Weights of a small transformer language model.
Size: width 512, 8 heads of 64 (1 for keys and values), vocabulary 8192, 34.9M parameters.
Architecture: RMSNorm before each block, no biases in attention or MLP.
Training: a variant of Muon for these matrices, 365M tokens, 10199 steps.
MLP neurons of a small language model. Each row is named by its layer, matrix (down: output weights) and neuron, and shows model dimensions 0-127. Each number is 128 + 24 x the weight over its row's rms, rounded and kept within 0 to 255. Numbers have three digits each. A neuron's up and down rows have the sign that makes its largest values positive.
A block is one neuron, or neurons of one layer that tend to fire together. After each block is what it responds to, as a language model described it from the Wikipedia text at the highest values.

L2.down60:108126095147145145093102137138129108099100180116120138166084112134139165137174163117087148129134145112085095105135102143121109156153116122112131124132155103131102138108106136114144114113150125123110101070170130110129135132121141134108114081135125111121138112120152131116161046131117116129080169129106123151138136131086108130140115162129134087140152148182121124146115125099187143158103
L2.down1320:099122152154112129132157177152098136166145132118115126120134104106155111146133127109153139197165163100140132112153094147131155144132125129139140088114146132177123131179142135106140135105102129146104105159118111111116126135139110130146156117105126122137123165115092116138137076157118120140155114145089184133135075108114149163130184120143142076130093156168128108106164081108086141118140
Technical phrase completions. Nouns and word pieces that end a technical phrase in scientific text, especially gene-ontology lists and units, e.g. neuron death, NO production, inch.

L6.down148:087120131058145134135151119110089112120146117135124117135074130156146129158189114136125117146129192149102127113123111153140117117127110094141123159127130155142131139108129118150153127149118147127154084109104104118138134116118133142118127143143144087145101135125143109145058162123137144153117105143146124171127134108124112146119118149130159119109112071142081186099167108166073119127134
L6.down190:147171122110154165099161090133123118123117105147162130156129127119114152128130120106120136179133106122148098121163119156161139117107111113130148095112082120165154139124132141095123111133126109137183103160131115155120100136148113132146094148106168154138135111132106112109147184153114152184121118112163148113156143146127128151132138128117134158125145162160141154124149091078111135108129
L6.down376:095170145133129145134149152115157087165149093108132083164126121098127150163105128116150119145154164176080133105086152119115100099129106121129151114095136121141151129091158145097097120152130169109154156112139111116125083140101099126124103107114146102136096109130116104080137142105134119142099133143135127147161146146131132128181156107069116133117147098120162121127088122089101110141110
L6.down1242:116170113089109179145113115133100133142077115150118076112119152114149098121144159106122165107155117152090103162135068123133133130131096113137162105136132130133141125083157078109158117120100127131108131127149147144073138123117172178138156119123120118135100132145129135141097125143158114143134129106119170134112153166113126148130178141175153106161134141109129138118123147147163133126122
First-name final pieces. Word-final pieces that complete a person's first name before the surname, often in sports rosters and lists, e.g. Javi-er, Dmit-ry, Ricard-o.

L6.down173:149136106119101143113128117110156150109119119104073081134107107115124168123125090119135106160107165171089135135101148096161142125134107073133177129104145111097127147132106085101137121141159151109086140115156132135090125146111115158125126097119127128162132122118162112131120136129114117123155098098083119159130146101101104117122062127106132124175151072121140121143121153119101150135155
L6.down767:119130111123110098129083109133142163120098098106106144124124124102136103100088143125148124107105128150096131148136134136144132084179148131127139120142131114152136112100131103172136118166111185098093103141075114178095166124136147179117136148103145142115129113095152136134093152136147099120153144154127137111172114136119142120156137160158117122140135164141175103159129139131090129113129
L6.down870:101136117133140156131133143165123136100100137104121099161106130144145132139116077140125089123133154121129116132093130166125126171122121111136098134156140156134104125175112151133127114137112161170138106119098117125122182139145119127157143107134157118134110123083127131105135162117125131137170108096135136119179135164137147126158073160101111110138091126140112115094143079140151150142123
L6.down916:145121084113173141075117122120160095155114119131117108083110084141114112145121092158102139150127117082131102172119122132125078171144140132125112122136130126145132127163124032140100104159083182115103138096123177154122148124162130160102128118113110098141106145150145113141140148118119122119156118166080133180120120130133136120152086142117163121210144141121124181124153182148143117140132
Word-final subword pieces. Last subword piece that completes a word split into fragments, often biochemistry terms like glycoprote-in, peptida-se, leukocy-te, and also oys-ter, faca-de.

L7.down226:106164133116111132191147106131094119130151141144134102123118137141136132128129122119104114130125127130097138119121118112124102066116127097120163131118143164102114132117134165149145124117149116121156156122146118151111158172159171142162115084196158120150123159162104114128112131135144132120162101104155165130102125139093145098103134128082155149090143116146083133139121121076130148160170
L7.down421:100142142146171148162156110159112099128139081128116125080099128098132139113121138155124152140109102111104153086129107155125109151124119134147159123142121110159117118118115143150114143120126142112105145118148130130116153141119145128101153121147140153172160129110172098153150149100146145145098136152102104105068095083157184136126114187138167080086145114096170102145182090126158152138132
L7.down577:113135054073129167126112109114125138125150119140106094087116102151134093115116133108136118140086087125173102130145112157099122081150137166119137102184120146127109086098113126130118144113147137105110114154073152106150147129151106083129121162129134135118153101160110140190099112074112124138131150182151119110136114127126200148117126137117141110151121125076139085131115126118126189126111
L7.down650:108138080139142181101167063115120113068134122122175136133124108109142146151101114107115130117148102115118140140134131148178132098141114107101123119142133111139140126120148177145131111117100128130122154120141121118130101093079195103128124117147087135112118132131170113057135131152148098134135112130123166139124141128127107147121108124094178134115098120085108145115121139153152158108107
L7.down956:086139118110115177139134145131151127121102111149133140091107138084130138127125111154135106122127144121101190138140136116150103136150115121132121137113137145138106093094164130141101107107144128075118108136072082143160135124145106134168126153085144116108091136164054125153156133142170146153132105091182130140115111150100131170138090179107119129171141146110173102107148066093101130118134
L7.down974:141167112117123180145098116115119131143128119132166122106101091117093121136098140139146174150144138136113076139144168113147123139130111136135112104129148124150097095119111119152100160138112144139100141137147145113102142133134137166114101160148161134149155154141137143138129105102129156086128113141149147147112124123151159124181146124164105116104087109120142103133127132144097110164132
L7.down1205:115100122115108113130123129138121130116151072163157138134127127166109147143116142149130094117108149158133120097119143112154130164124137101119175118116078115145100134113165094129121117120101090117119169118098126099084188092126181139123161184142141152141051162115132103141132147138083086105119146114129107168108126177120136121135129157122127090082134147148157094101141159128160116100101
L7.down1210:124148126075156171127099117091163137149114155128159095114135110098122106173102118094106131164140162136146109104119114136154113203150124117086120187114085157122109102116154122155116119097086144136156136161136109131147103118103148119150117100123165133130131140094129148135127191105124108128145138176083122154129138120126165101121092103137128101141153110105117101112116148147130168110159
Mid-word pieces in technical terms. Middle word-piece fragments inside long multi-token words, mostly biomedical, chemical and taxonomic terms, e.g. endope-pt-idase, lympho-cy-tes, Solana-ce-ae.

L7.down78:140145142100136170132149089182111126131180120183131150103134114121155121115144109164119118175152131125070164098159133140121129115167133110165111100135157124131132152112145123126124142120131144113138097123119113127155083088165144127127114152149075152112151110117138134145090125102134119172096138111134138139127176149150152141100151115162120103063134171184110117170085129127106163082102
L7.down94:120135117110125150124172122111092126128146113178139088077111139104143124173151129076119103140149152112110139111123163167164142117131119146134129113154139151083109143105140149128126129120152095146167119126124133112095112055120136139157121126126176113130146109108108132118131163140132079124101097182145086135110063125134118128129131139134117098159127153149139140079153121095155123106128
L7.down145:134096120168133119128112133114205158113162097108120141136119135124132119172168144138108131128084112131127161136110089120134138105130098113147127140142096099107136097130158096157147115104124117175154141122119123135137134122129085129146099137130142143114148099119136152127140123140117186118149142125133143114121103174122130146142101115097160134083133123128138119158129147113144109118132
L7.down237:141145178131123131134150091160128148149155148136094070154199099126129123138124152158104121112169151096141108103138113117157113071113094093114139109071153104116124088104100124088123138124149144118146141106108107152164080106097141184186146128122152123119144063136128119109109125114113096140090127125150137179130094162137133092149143095133159141140110119118133154149151132101130125129125
L7.down265:122129125135169133055171139139109088128152154136100123093112111136148122132086135115115144138092123133122134107119113119116135106169129148106117110128134124130124098127154102126110096122138127186053126169120080126145157103130089103144084121091186105118105146150146120153157117094065130117132134095115143116143124103126126124107200120140141107121122158167166140100131093154135105110143
L7.down271:154099111142137135110147099112128109141117120130128131140098136130114104100115085113125129131125100111148138162133153084166149154112136122121113096128151124150145160135113166133088136085108133099125114148139135148108171071133112071104075106104116134119184142111149128130143129108140117120151135146097134157150101167166147099123148125153150137172153149156106144136122094134171135113174
L7.down841:139124177105134128120097111101151145141130099081160118135139159152108111141126082143143119125149144155132113183144131090161157101100126093121147117114105103119156100105151084127144163119097165135133147176157092119138126109127116145115138114134151145142120126120108109147072124118123101116123163124077089155102121110198113091135137158081126133117040124133119107130160156156144084168095
L7.down1113:116118161150116142099146146127148128148135155152127128116141154174118161108120101168101115107162168119149135130154149142139145115111144119157167138104108119150128120121154130117106127114139123100175107074152141080114166131080124134102157180147136134138092158121143124105146133126118144127131119133082153120129139149141122140113089174146158153140165140123146096099122158109162130159130
Start of title/compound pieces. First letter right after an opening quote in song titles or quotes (T in "True", "Trouble"), plus hyphens inside compound names (Wu-Tang, Saxe-Weimar, Lt-Gen).